{
  "num_hidden_layers": 16,
  "hidden_size": 256,
  "norm": "rmsnorm",
  "bias": "none",
  "parallel_block": false,
  "init_std_o": 0.00553,
  "init_out_by_depth": true,
  "warmup_steps": 307
}
MLP neurons of a small language model. Each row is named by its layer, matrix (down: output weights) and neuron, and shows model dimensions 128-255. Each number is 500 + 25 x the weight over its row's rms, rounded and kept within 0 to 999. Numbers have three digits each. A neuron's up and down rows have the sign that makes its largest values positive.
A block is one neuron, or neurons of one layer that tend to fire together. After each block is what it responds to, as a language model described it from the Wikipedia text at the highest values.

L11.down18:470499490472526502496510510495491510460481500524479489525499517456488527499482486487512496477528524463529503509530500506496519511488524537541471517528544493471511528513512452480471482491563521497453499483465445472500454498529522493517527534497457518481568484523544486506516476479479533503463497491522486483467464476509489508476482536515453513456497474526520474491523516515515467494476
L11.down77:511507543500475494484483492456457525498501488495483504473472487510489522465453495545510519508561543533510501507518484508493494492524510503526502457516513489527482511534517527563525488526490495475484503492512486519545482517506495479502494455485514490483498477459494506527509498497509490534551464476482520464529509529508477505489519481507473454523484511536532541472483551483489486482516
L11.down195:527455532493463476540477483508531534541504504510505532496495511505516495529496490486508529478505461470493518489469513470562492534503492504494509510496516525515495465553521505486534477462460498501515481525492512451471528492563516477511495495518507445487527502520508537487490499493530524486488494519476507472490515561442541514536472496505513486493510511475509520507485474535481456502532
L11.down296:485491483482492511487487501515515502541507473512484514484532490543447485485516489517475508467480522518490488482438505507526486464494480522514478564514512487483495490549504535547475530496524530489503483534483520544493491491532521508509534503516498534481510450523459536515500484500498507497493509557507492538464495491474468422505501555483503483489515507478471497488459460500480509500494
L11.down305:465489469471501524502469480514480518481517505499498472469502512526519501476483485521513511518478500524514567489491515542501482490458509509455464489502426499483511500490513494518452571493492515472520512538507512430523533460460484528521508502455478515545497482505492508491490484493517456512473522489494497540548511477551525520534514487497520516471513511519498469508492520485480516543499
L11.down326:471491528498495517496511484499518489493496473515482512523487484521517507497485495460437528489523522558488498483476513528465577461543495462538473502546507511486478502503487466494496487476538499492551510498514490492500529470470527528510471514455494486496489434516517459485455555496519512498462449518530518474480455501452466537512465511457551504518499493487521501524487481528485506492495
L11.down328:472531510494474516492506539542496515497492489511515527525469496492497535501545497491514489519464501456470534497486508481513469529520497534482511522448531469503514498477500523530513494511518484477531491534518481503516492514535498520514541476542446514491542501497466546530425503522489519487473521501473557516535507528497483536513527527504477522515569500455460513484499483498499533459489
L11.down494:510528522495507540548461526503532540507506515510500522507516470508484503476489489496488430483528488520486468491520496477551493532514529519474471495501467477487494518476513525502480486520489479486496483460476544525473508492491511456487531526529507476529506476504511539555488504475461445504450514497484535533516505509471526490485530471456511551510474490471511483512502480536514468525512
L11.down522:495513546489493521503492469495515470522501475495514494469490495485537512485469502536480517485511513477515522462493520495489510477497536537505520546489513536507514498497508476513469480481506514523459505519447492491466544485498609496485484529492502428504545537497515481539468460472504501453487500543478522524437492494492453489479462488507495505492503491475494484527530501459485491488506
L11.down676:519501466540454481531511506491512494501471502482540508492492448531508524507533489461458493531500519494530519485525492489484510500542514552495518503454508469516491461504518498491501507470504542505504513555510473494543460533470535489519480506430533558509454497494469532508506533526509500482508517508452494515483488477524543487492489481485511495543514505521477466504485457506459513500501
L11.down714:472527515520495475504523515478496529487515478486496491479495509511509475505502468495513504538486480483541499536500491495467516463502455515510437503498462514505479521517474530517506468514550477516488515451513440462484458498547503518502471522489512494476530478473526488511503468506491492484453514494491510510509483481508447519465477518491496499535490486481489470532525499477487444520532
L11.down799:504540571458509479477463482484529496501480488469502498473523517529501436525464485515509494484503489494513511497540499506505505502445523512501481503493551535507489497495480509526473486464479531484481479508501492470452547500509540491516486536522497481515511511523543481510526489462492557482511433520504507489482510499472551504494477529511478501472491474490542498494507456494502465483530
L11.down804:492540526454498494524498517468528488483501482501513496491500514497548459513484509503548470485493491484523445523529493513498506523507533502455414500488536510458527543462544507517497481538526488495501461541520504516529429494506472488512499501494483486485508486463442471537468507494522495524500496480483503512487510510459503506472487471495508455507485549526512500460465486468502496480514
L11.down831:534499495496515535513510513538516531449488475524477518516477520485514504531505489534466473493512473504518465494477471459486452490485536474487530553472504516495482483478462486550481481515528499496490484526484477507499484525453517444502509517541500481475483475469476442534480503480489503502468470527450457496494526497505515471477500450477498491546495494510489523496484518465426467515483
L11.down907:519518513489490462461483540509493508474502482516515456499499526509512489529505515512514507508517466468499517492482481483496471476488454488470498522472517503498482489508492513559509477522536540499509510513486528490518509493514463425514541509494478497499543500530499502490509519492452493537542484533488501496503531510504494487486476490543453539454500502518442539486484432552540501485522
L11.down990:488483512479519502501487516492492467463487517465479476500506502498506504531490511483473488485505485542515526459492527481513456543510504491460515472486511508505521509509511474541488500518497484507533515510488502514527507522496487489542515476500476502517496439522511505522471501465523484470502503505512503502492490551497514531547498522492513490513521542484518490483506513464473496536512
Responds to: The main verb (or its final piece, e.g. -s, -ed) right after a sentence's subject, mostly speech and opinion verbs like said, stated, announced.

L4.down872:468513470500480538559533546507483521481525537519506535487504491472526529476424454477523471510483474492495553447491489483500484479527506467483527487499502478534515499506493500539505453548523498523521486551508497510493464535528512505487522521508469515489509445482504482528508525477454477514513483468510482524478526485478508542476505513487502505458468451503494500515471486484499516492491
Responds to: Closing capital-letter pieces of all-caps acronyms and abbreviations, such as the M in ICBMs, MC in USMC, N in FIN, often before ) or |.

L4.down385:539473501495470470477505490515495486492481487515552480497467497505478469506492475511501472492536491520519532507537463551498521512482458493526499496481527514491483543457485543488485501553546446513485501545462499542514463501494487482493543507501506475433523506490497489470486498475521521475555486502494457515538539520503511482473503471509494471525465518521481487472469518485476476519542
Responds to: The day number in a full date, right after a month name or on, in birth, death and release dates (October 26, 1963); also He/he/his pronouns.

L11.down49:497467514557506555510467512483558500487520486534509514482542482480540524464517491498545498477473463493513512504487498510489504508508486491501497468520490517458472515495512539435489509511492490469458490493494467509506485515511490500476490468533541531487513507510483511518489498544457466484502457507489501493506490502483543482519492556469517525559447477528514495507484536517492516495517
L11.down155:526520522475492533510518494493478581453497486478498467467515554547485485460476491463498511504479469521440524466440487515516489458469500485506501489504529481504508512491484501505499467517510435512512539523502504476497522533532517488471520485471494494447503467480529484490539481493528455513465506486491519533519542505482500524505496482491524531515499486528524463505518529458516505471534
L11.down177:488520478461495506496523517512513544531532492541469475490494501451505484512517454495528509514517499490474487482466530443455477511504512445505466522503512532493463522459448501537502535467532476556491500501493469481470470475486482483474482461517527513483450474509509462501507500491507511487518532522508483520499530513484517512502534524545528486541510497451517509503512485479503473462553
L11.down210:445488481497495526520486483532493518526539497516479535523525537491490491490474490500490519513474466513507493489497511519455539469510462480533508512488533531463485516513475440530490497519504511517462519512473493508520462502483510479507502520500519529473471513489521508531458487516541549502498506486529488484528504546528542468492523554529479486469515515538549481467479518491491503470464
L11.down220:504527545488500486510511498461507478503472518463475512481509505522513496490544502492544469527479468522485515511494527453545503500505511479472487499508550501491435494534514529502547498492574485540510545487513486503493499530512497484478507498479512493493522531509505483489472500519458542488517508514509495504467493465509481522490516504499519514506554486515521500560512471517510505526505
L11.down336:464476489525495490552561516507494539468512460517498497523532501526529561521507523522483478504514506500488446505534538536489469468521513530530529529508510490497538487446478480504496507469506488495456497498511471491461485502530500538516472505538471545529540482505528489488490498466492495524506490564490538472462521522478531508500495492512510473479543519479470484469513478459493482513518
L11.down363:555496487504506449536516489538523515507503513494475468471491519510546522490481499474551490557471457524531483477459528526506525467507528488446487460493486514507459483533471462488496525522528501512543527520517518526534477454497485500499464489517485499458494517481507484485489497474505516512450503467468513493523528514482485453446524480515497561501489500511524473470491480553497527483483
L11.down376:469503464483475485461503517508529481542525518490470488522460545516483531511477504507458505513503510496543495474500539492482510489470494485526494494541450527498428499495487508563513488510492500560519512515487492529471483473493494501448483519489510492491491495524521497515491487521521459515509456516455499514552468492500530497486476473509517494464476472490506509525503475500482493503526
L11.down382:512501484503480521533487469506534475544472452502500465461500493508483503508467455480529469533476475494456508515477533483498471531493464479461520526478472480512478516486499511512468469479499476524536497518484514516511492506506489502511502476488507505511509456513468465480498529497488482499505496502540523508476464527507485529467510443505487563544509515524523481504477530534472526510506
L11.down443:536506469513507501515554516483512518500552537513515489508523522474493520542488478521472523515470512511514538497469504517503522524461506492517562524479489551527493537534465483476499500509498486497484482469465447489495490500504482506522466493486493461452460469507497446491516514510518482534517549485504477527486524490486480522485488500502514480521486488501525473496505493492509484496524
L11.down481:542525488509477500514502498513522506522549520544507467544491557524467489506500504494496508533508478482475489509500511496501455480497515520530484448507493516473461476515487479546501485500548490495483471515506435510427498481546491486472494457511518513468467515498488479487484493522492490498534502489498506492480512473484469491514509478536458462554487491464449505472500477538482505519514
L11.down532:529533440475510509480524534484475507511532464502546504517489503485527504531475450521525535494517511460490516471515487463519461475506507487516514480556505531513478517437504468513488539462476483536442482531462482449459475537513491501433481537524509517488499484470505461491538493484550496445485520511469489509505530479511524511481515462519497474520510465495543512477509456485476519492535
L11.down674:466491522517505482510496486469443461499472497457536459522505542494530479512539497527494527495518484447508486508483491460488495503521510489466530512519479507522527483459506507503496509471523512468507487494526540481489485502495482563471477458500486492507489480494550499496526512518542508467473483539477534524483529459503494447494561493553501490518516483468543480499525500462522518480494
L11.down729:478530433511534500480520545486505549511474487524522460483480499503460510502491507465514512512485471465488490531472513496543501496508519475516466490494508495470463473471511484516497497482467464484514517516468470505485523517545485519485461516491498541466456494519511493470506477525513490470528511507493505492498537500518494508509546474522470480476523515527506477466489470533492475519511
L11.down881:544518463470492544520546514505503500460515526521488500513488542483469521551500511491493561506542470463494531472518507478480474519502475498517544537469515488498494533475459560474563497484512497487520514502549484543498474504489477512537483485520462531483524514504513497540532548501535538484559493513531471516477477525487526489488505488458457515482498501509487526528507437524511446518517
L11.down970:495504464540485512574498464493532529518501533484535500492542526507545498443484517538470451488486475537510471501501503451528492519499496458478518504534547522497525547497484488499475502518502515466541444534504506488519559494491551494473480500516478533481469489472535482528530490489480452518482483499485522515519501513510527506479478455540489441500514519487503491491530475522467510478484
Responds to: The day number right after (born in biography lead sentences, e.g. born 28 October; weaker on numbers in tables, coordinates and times, and on mid-word pieces of place names.

L8.down166:494529474494529529533485526493549474494484527504519500449506537467520495484501482511540489486466537501499484499462546556504505490479489482546525482520489490465529490526507512501489502520503534465528466464503521553466528478530493521487496525519535531484496470513480522532504503520504533531499478486465473481479502493494504516497466508516511462484509532505496520504489498529513489470457
L8.down599:485521514495507489530497509503523500488536491477451497481485488530543543465490494531449508484475478502503488444475496488506487531489504523523499505516475507491533476516527547482494519519540472507519518517497477501495539502502499492529469494461498497484516470496529477519498513527479455490522459469515508565519492502497544513488464459489508566467543471536527512490500490481490476499486
L8.down929:458506489512478542527505546452479513523538531466494535517529489456541474518455463406489517488453451473480459486501540493546514467504494506514530441505516554480510513499513445522508508514520505504516531525490508521556497515534467541501474523509502477507509499498522513503490515510504484472508469507466479493556527509505509473503457490507498507463511489541540510477521496515516522465509
L8.down948:463479475471513510499482519493539485473509476486507491477496537511510500518466506567450524529489481459531506521479497504551504500505493501482524507502496545516509528493464484493486513520482546513464509468503487453526543510529532500477495505508503468507453501485510473483523472465462474497483515455510518500521468520523560530532443471513534542515483470484499471496505536496481476491457
Responds to: Year numbers or their final digits that close a date or citation, e.g. "born 22 September 1963", "Reeve, 1865", "c. 1665", also table pipes.

L11.down0:512502468495501520511516462483503424522512499505526500476522500479524464520507489500501591467472514504492555500520476487557474484483526492479544494467517525513462536517463488501486507558500525510497519473496493492517516482508516505511480449486498524502498499509525487515544558515474505509534480519523472553499478510499505497526493487509507480513532502504504575486479479437492498516478
L11.down37:492523507494505469506504467529469554548502512527509475511465507492488539514493472479502529551508510476493505490497494470487458496506482515522522536537481491482525569470506513505465555517507519509499528510475456465515528524494513498445477512485452533519518555513533480496524500446499493474512524559516444497488515483530497498474506450502503484521538534481483507511548468531512518488513
L11.down66:496466519561510476461462561516447510517495549493483470524533489494502500503522482469480467521509494499477526530493519513491495478490499453532516514499533482490458528479494486496498461465461479507514492497523538454486478476523501541565547507460503481497515553482495472511519507468486510523488504485508505490525544482528503515491475527506465481511499497458494513502476483530506552527490
L11.down97:474403491499506505487538494498530499458511513498514471471500530478534500524490509544495524527509493507445462481496505487498523462490485516470540488481517524483521538472482468503487487482486473506533523513462509465467491479501483526512501485540506496538516534528491518545533466507460496482508534509467511471525497489512504479477517514474509515557490533434534534489489497463486498473509
L11.down234:520464485485489518466457520479508522475481488488491515494453494470466479506486484510488463477537459547493498535466528507481492520525494457498484501508535494509451504470503468532507521531456527486503519511512465520533493466523495508481497473523468548480496497486482524481519550491533522525494505522495529502491525481541528487485561485517528528501485511478527529444488465513503567536510
L11.down258:547526474507501529514531552493513498493537514477544481476484504437508520519484521503483506493469514474480519494476516458502466486487500473513513496542500516556506525496492467457518520465521473512463488531475519468472478528475483503486530517535470501520493439479513483502534479472510476481519495502518448510466509499516481512498503511541547506507459515497517523501526491491500540509515
L11.down269:580522480496484501496511503510414523484529511467520512500461513429530518501506451515543515492497474500490483475484498451509466501496474475548520504568490520530456527511510503518518489494476482539479512508437462467461530500516488479449553481504488488488474453519478486477550509531500520503536515518482502542469523490520514528498494487509504473497483497482497491463506457478479474482518
L11.down374:460513490436522557533457480491523466447491510534499484483492523521513512492500526489493470495482477519495496528505530526491530472468509470495473445498509480522496466509425459511480461517506475462509528489495498505528527489490542472469543482504495492514473463473508526520504517492473501543513465487509525506524483478488458528511474521543528519484497516497529467469470526502515462513489
L11.down410:517498502498506510486471482482505513485489451489482468482517511505534502527522459515490490498476504504467469514554480501495480479488481518505474476447524532518495565477489447501493522484538457495475537481499489500529524480518463537506525467474527465499517508502536527501460550530508560510474487515508496499497517507481489487495501480496487521515521517522477499512510529468507500482459
L11.down746:519511560497521496481527493513463496484498469532463448498458490515473524514474508495500500543495473514478499447526473476496483495470508500533484525496538496495514504558518497476495497480529505517478553512478473538512474481491517556508492526530476517486471488506500475477478498448508450514506495523510511498513501473470476516508447545500521492498506516524535540505512477526528467539486
L11.down784:555519508480492494491532493478467490479516492508517465494494524487536530519497481531536519517497523487482516461456513488498449515481470475512524493514514512526481518451500477506520515464470472567496499521483492430502466524518510552433493518494490530475475468507499486454565501504524469473522498514463458536505507512496558492491488497509522465521502501513515492542535487492464509512497
L11.down798:545484511499527531525483522518494533518501557484495499457532508482576535497501505523507512505524481514467486535462512476474487503487495466515535495503474459522524542514478520452472499484512500499536464441505458459526533498553449503468466503472532477521527519504532536545514469479492467464480485534500480511471524509471460483523463519463540499478492501497513540519497448479543508489501
L11.down887:532477480516508493482489493514474537551518510481521476508442484501508506478499433492532503502521527487481487505502533479460487483486452484501492488563538523488496531494521484485519525488472489524440477497480449449452484520473484492480491497468512474511518481470494509485516485509533486457500529542517479527521553502493483515489491474489492517516468510478523482485500480470489513498514
L11.down900:471512445480486508527455517524470483468484493478478485511508500512478490484533538469526476510530487528474485530540527492492500486504510523491555494514548502513484475529537447481491470525483512460526516480545484475497485480484515496492470492465475515480504557459482492510520549527529527484495468479490480491526506490558513564488537476469524522467486537496496507522511466509527522512511
L11.down935:529511480492471449492476526492504500521518498496512524531490523501512504512500427497520520503517491497535485507508513469518477503550474446497540487540509470510466505516519525555504545471433518502503496514498512468500488494536513488476578515500527447468484510496508455476512482509528536506507486487500481496498497534499572490475548456505501493496559479486479479482525494487455517518533
L11.down937:517500496515495529475522480515511482534498501510535471487468484510496471488535518528439530514457527549503547499493516552515487486545524554492519444473502503530517510509526485516534500493503527472507520514503533490525520502526483478509536527533457556521495492500515471473507534477523493524503494492524519533508476482537498518470484503492504489490505501535508502487501502422489536473485
Responds to: The token right after an initial capital letter, mostly the second letter of acronyms or the period after an initial, e.g. (N'B'O), D. Jairam, L.A.

L8.down145:520535460554475538495489487516519486472510479505497516478483530501535529470481491474494476471502517531517518534539517473505537454519528483486531461521502506522478468510539482512526528499499455481519505497548513508505497519512518498452493553465519493508471484488508536498491550528485501522517493517464513504518499528512481513478508488457513543516521490483511510498459483516544475498497
L8.down211:508513461502512497511542475464460484505478473437475495517495479446497516516503517475518493492486461471484493514526534475496516504508521466474512516550502475522538493538443423515507481508524498495487521518533495504492520515480531517482465559516474473479480480492480507520444514510491505529549502507514508461501482482527481561516478487513504493513521512490506533485463484481474535520465
L8.down380:483511464486500468506489527495518499508494514434502500472467499440563502452457496479525484489507496502487536495523502505499507503490535487506533499518524496527559533527482443496482471501565500463477484549499492510524476512503507506487492524482497537481505433507518469538569531494494473517478519476537482486505520515500513504504509494531486479513497494486506504456499459450499532510492
L8.down464:518510519515489534526479492500500544511472557496500464548490532459475485523504534516514471501529478510505571506521474489523484526470507505524508526514481526464501520496442514505509540520453459497463483485547470518479490528512500480520507507477514516538527489534537512514514549499482491498510498478525403504487505458544531536493536499529489461513484508472477490512509504458498513524534
Responds to: Capital-letter word pieces inside an all-caps acronym, after its first letter and often before a closing parenthesis, e.g. U-A-E, FC-C, CC-P.

L4.down188:534504512451486516548470505497505482496449519484483504504435508525530490514541496495465522540534521500485511475499510521561523494487553536502480480513554484530542507494497477528477501482476487498500466551500497525450526489522460497546498518485441505512495476458522504529508494472499494489578473482485497483505507501527460467469472517476506517508495483540521491501467525491517503500528
Responds to: Word-piece fragments, often consonants like h, z, sh, k, right after a short first chunk inside a split word, mostly names (Be|h|zad, Su|z|uki, To|sh), also ordinary words (so|r|ted, t|ape|stries).

L8.down343:530516531507505489486493515488500489521536492474464478505507478484482498511509491524552495505510517517535474470483524507477514501491527518460472514512496484496529525550537490487457479485537538504511537516468500469520522535437520502555547507531491546488540509456519508507538489488474514496478488492515532525477497512490503514514485520546477522548496480481493526497463529461514514484477
L8.down434:522532524470520531523496496471531547475454508515524467532503505474500513490465504508503501472501485480518525472499497475551533496489528552526471492489500465491502525506515484506484471506505482475476495470488490462473515492525491479482488500515538489495577451477526484495487489452501541470460491513486466460466484511475466499479458502508499498507504454490487465510489478463480509483478
L8.down468:519526561455470522482517521497527532507486515494486510445499505503475568480469513485496474495488457540509514519466542503494493485520501525509516461495506469504532468510518517504521470538506476492470501441502451505481500513497487510533492517533531494531543511465494500508488522483516494494505487503466456464498481510495515418507520503538466515461532464507499516500513453461521479505527
L8.down565:519487481458485521509509489503521558486478470504450476494524528505490502453476512512450479501514491453470472503524518487480539484511509490506503511533486507508579530471489520538479493509515492516483515494524530485486524503525524494443507503482476461488549477475513515451544456485461512495495501484528519481503493491487481528523446506525462490468506493519484504493521476475510498478469
Responds to: Word-final pieces of reporting or argument verbs, usually before "that", as in impl-ies, arg-ues, indic-ates, compl-ain, ass-ert-ed.

L11.down202:440451498473501535515452530518521539491498486502482502508506502518512493446491518514500470491492457537453503505484489494531513493513484474482463503479500464521483534507484443515478458524532498492508537476503496502512492518478487479504496511484456497493480525468508478459491471505454450470514453479524509514530494494505478474505531555485488560468494487499488453468524496489552477515510
L11.down413:437499469487513520521464511505466450515512509496460473501475502483503495464490493533492475512450519540503425516484482508507502446461492511486498482491522517464521506500486512504446480490539486514477516490530489526542533535523514520535504523502443519486526493452517555482472490496476546530555472466543504550503479527534454496492494542540459506478447502523494498449533495492510473514477
L11.down422:464521464529512493498502486480519449561547495466513524476519468496540509544467505528460500524514493478523546520519526496538499524477475506522508522494511508503529447518496502493503530497544496498497504525483487482538548474500497547493486470494482497441531504516500480495526484478527473505470490525473506484516511506465551480502485512455462504493543532516501513501462474499501471522511
L11.down458:495489414492527499532524560469488519483552496489526486492487511517531511516476487474488467507497514488506522559532487483484497520480477514523525511511490515510473490536507464532464517494524478507473507493458508469491518492481507508477504467507487512475507562509524468489534465514490540453448464511458482503503500508459535489463429515520472529514485483503480477462527476523506514479536
L11.down496:497474517497481521533460535506470522459498493526497435476548487502518513509468499505485482512520485504468546487479517532554471485474506517524537508491508471507522530537500483492494479499529467467473506507526496519547480490488501517510491477511548531471523464485523499456477450487496478564543494508552471498486500482437495513499462505502554470489501470516496498516517506472525493501452
L11.down524:535534502498461513478515502502453499518511553520530517450511515475524511549495467523534523514494498489458510462490512489488493468475492497518541489500476511548479513498532485480509534476503455537520518509506462504505482543501502497462489515500485510484505489474539479501519496465518525484513521499500527521483520469477477516491506443508522426488529502494545518501539471501497556517484
L11.down526:514549499496507493504520493449471478459468543511505506490462533563508463483422512487475480476473463469531503489505510492514495473490477490492510502511471496539492524461506483514492526522484496518505483534527502482515462532511486501492486509486473529479494548466510456505515512486512474505505522472508526487497497490503573498523514445505521477501511509490512460480524504521480516473532
L11.down548:511492454506506469523498484517491472533519506526507501482486472549510548520525509481496453502466472506489475512486509510514522488472526512512504461517481467559502502516485449522512453498487450506488506506475492546481508519504527534487534476484467512494506512499549495509495533521523496500478458486514484511526560460466474466486499496437551542457515520521510497479499501517493495472539
L11.down569:499446524495500497486498519489518478474497542482517498529484515534508504516459492506493520468458456520478508530502510495467515477462543483493519494514505520523529483504528483508462476519528503494527515455458499474521490567514526504461487455463479548494540505454500506528556508469511459506507489512522528482512489508511459488486489518490495506463496515518494461477503521539530511505475
L11.down627:553530479525491498491519508526447512500525522480532475492481518498517528529488488534497539507485504435481533494470524447513468471504490484519498464522490519486479532486511464484513515514478462541477493545476483472480493533486505507457455526493505539479493440468505450485535494510495481458514561499484481518486521495498499496494517489502506476497511466494522503481524485473483499507510
L11.down643:468554488531516494473501492493534499498490504478468508504501467485525485501499461489516522508493492513489505496498523517525505461475480466511468479502533515512529471524513496475518492532493520482438514520505465461509463505509503503502487512542497543519548494478496553502557516530499483493520467467499570476525491484493488469519514516530536522502533503520495512499520496503515490484506
L11.down699:511517495478536519510515525464528499486472484516522525513482493503555487495513497479512481493569519502466481503496498498466518543488522538486510487492506457510483505499495495568471488530521479493489539450507525482490519520475496480477514499515524470548561446501516493536500528514503483472432483480491497494481458498456539508507459541457493519558505484528498475460507460469518502487488
L11.down808:479500487465496555522493503490491517491497494520486460479494545513488545484501505500487493508504490523468480492483514480531519512475482481500482494507519483511527499478450452497437482523549482487486540502460480525535503476474498468522548497467493514495479487454534518493468509480489474558518474472545487526510512488495461483525483528497528515493506513507481470450467514465552518489523
L11.down852:528511477500491483480516528521484510497515489484514463474486525469530524522506459542532512508515511452513513480488511451504470486480486497509532459497476503468478498467525503509512532508525487533434484530501477496496476504487527475433515539484532521448513485467477462489542527520472497478484482498452509499498530495542493464475494537492517486508520487507484494522537467482496513480478
L11.down917:509506489505492481501523508468493490492504522465506515428545507504545515517489513493471492523451505508499483500471515473482567514480510486502490495451512517472503478489468499475491484516500488516516511496472478547534500521489496482511458475480468509484526460496506513483459503461465519495470466528536516498491514504450469492489531491556481499496483505484452481510471472477530480515535
L11.down944:484525464524476494508522498513489492547517561525535477456443499529485495496494436493520543512484500470517485520453473451483463461516538482516520494466474502518503477486516461497484530519509465530492477521511496484518503511534486484465494523509507488504476505487526472512558486496506514488508516502502477530468553496495479498466513484497544476533494481511516513489497455480537509508493
Responds to: Word pieces or short words near the start of quoted song, album, show or book titles and proper names, e.g. Sha|lt, L|ook, Eat You.

L4.down347:533463466503523500496538503516510470466523420480454569509485498500473475504504476537490511482503473466502474457495541480476493502543470472482464508505504491517443503524504528524486466495509527502484493492506473501526466474491482522511499480497521520521537518523481536484474481535523493510531503512501507520487466513494528504523514501454522469524493515448509513478530485497467510521514
Responds to: The main past-tense verb (or its -ed ending) right after the subject in biographical and historical narrative, such as joined, announced, introduced.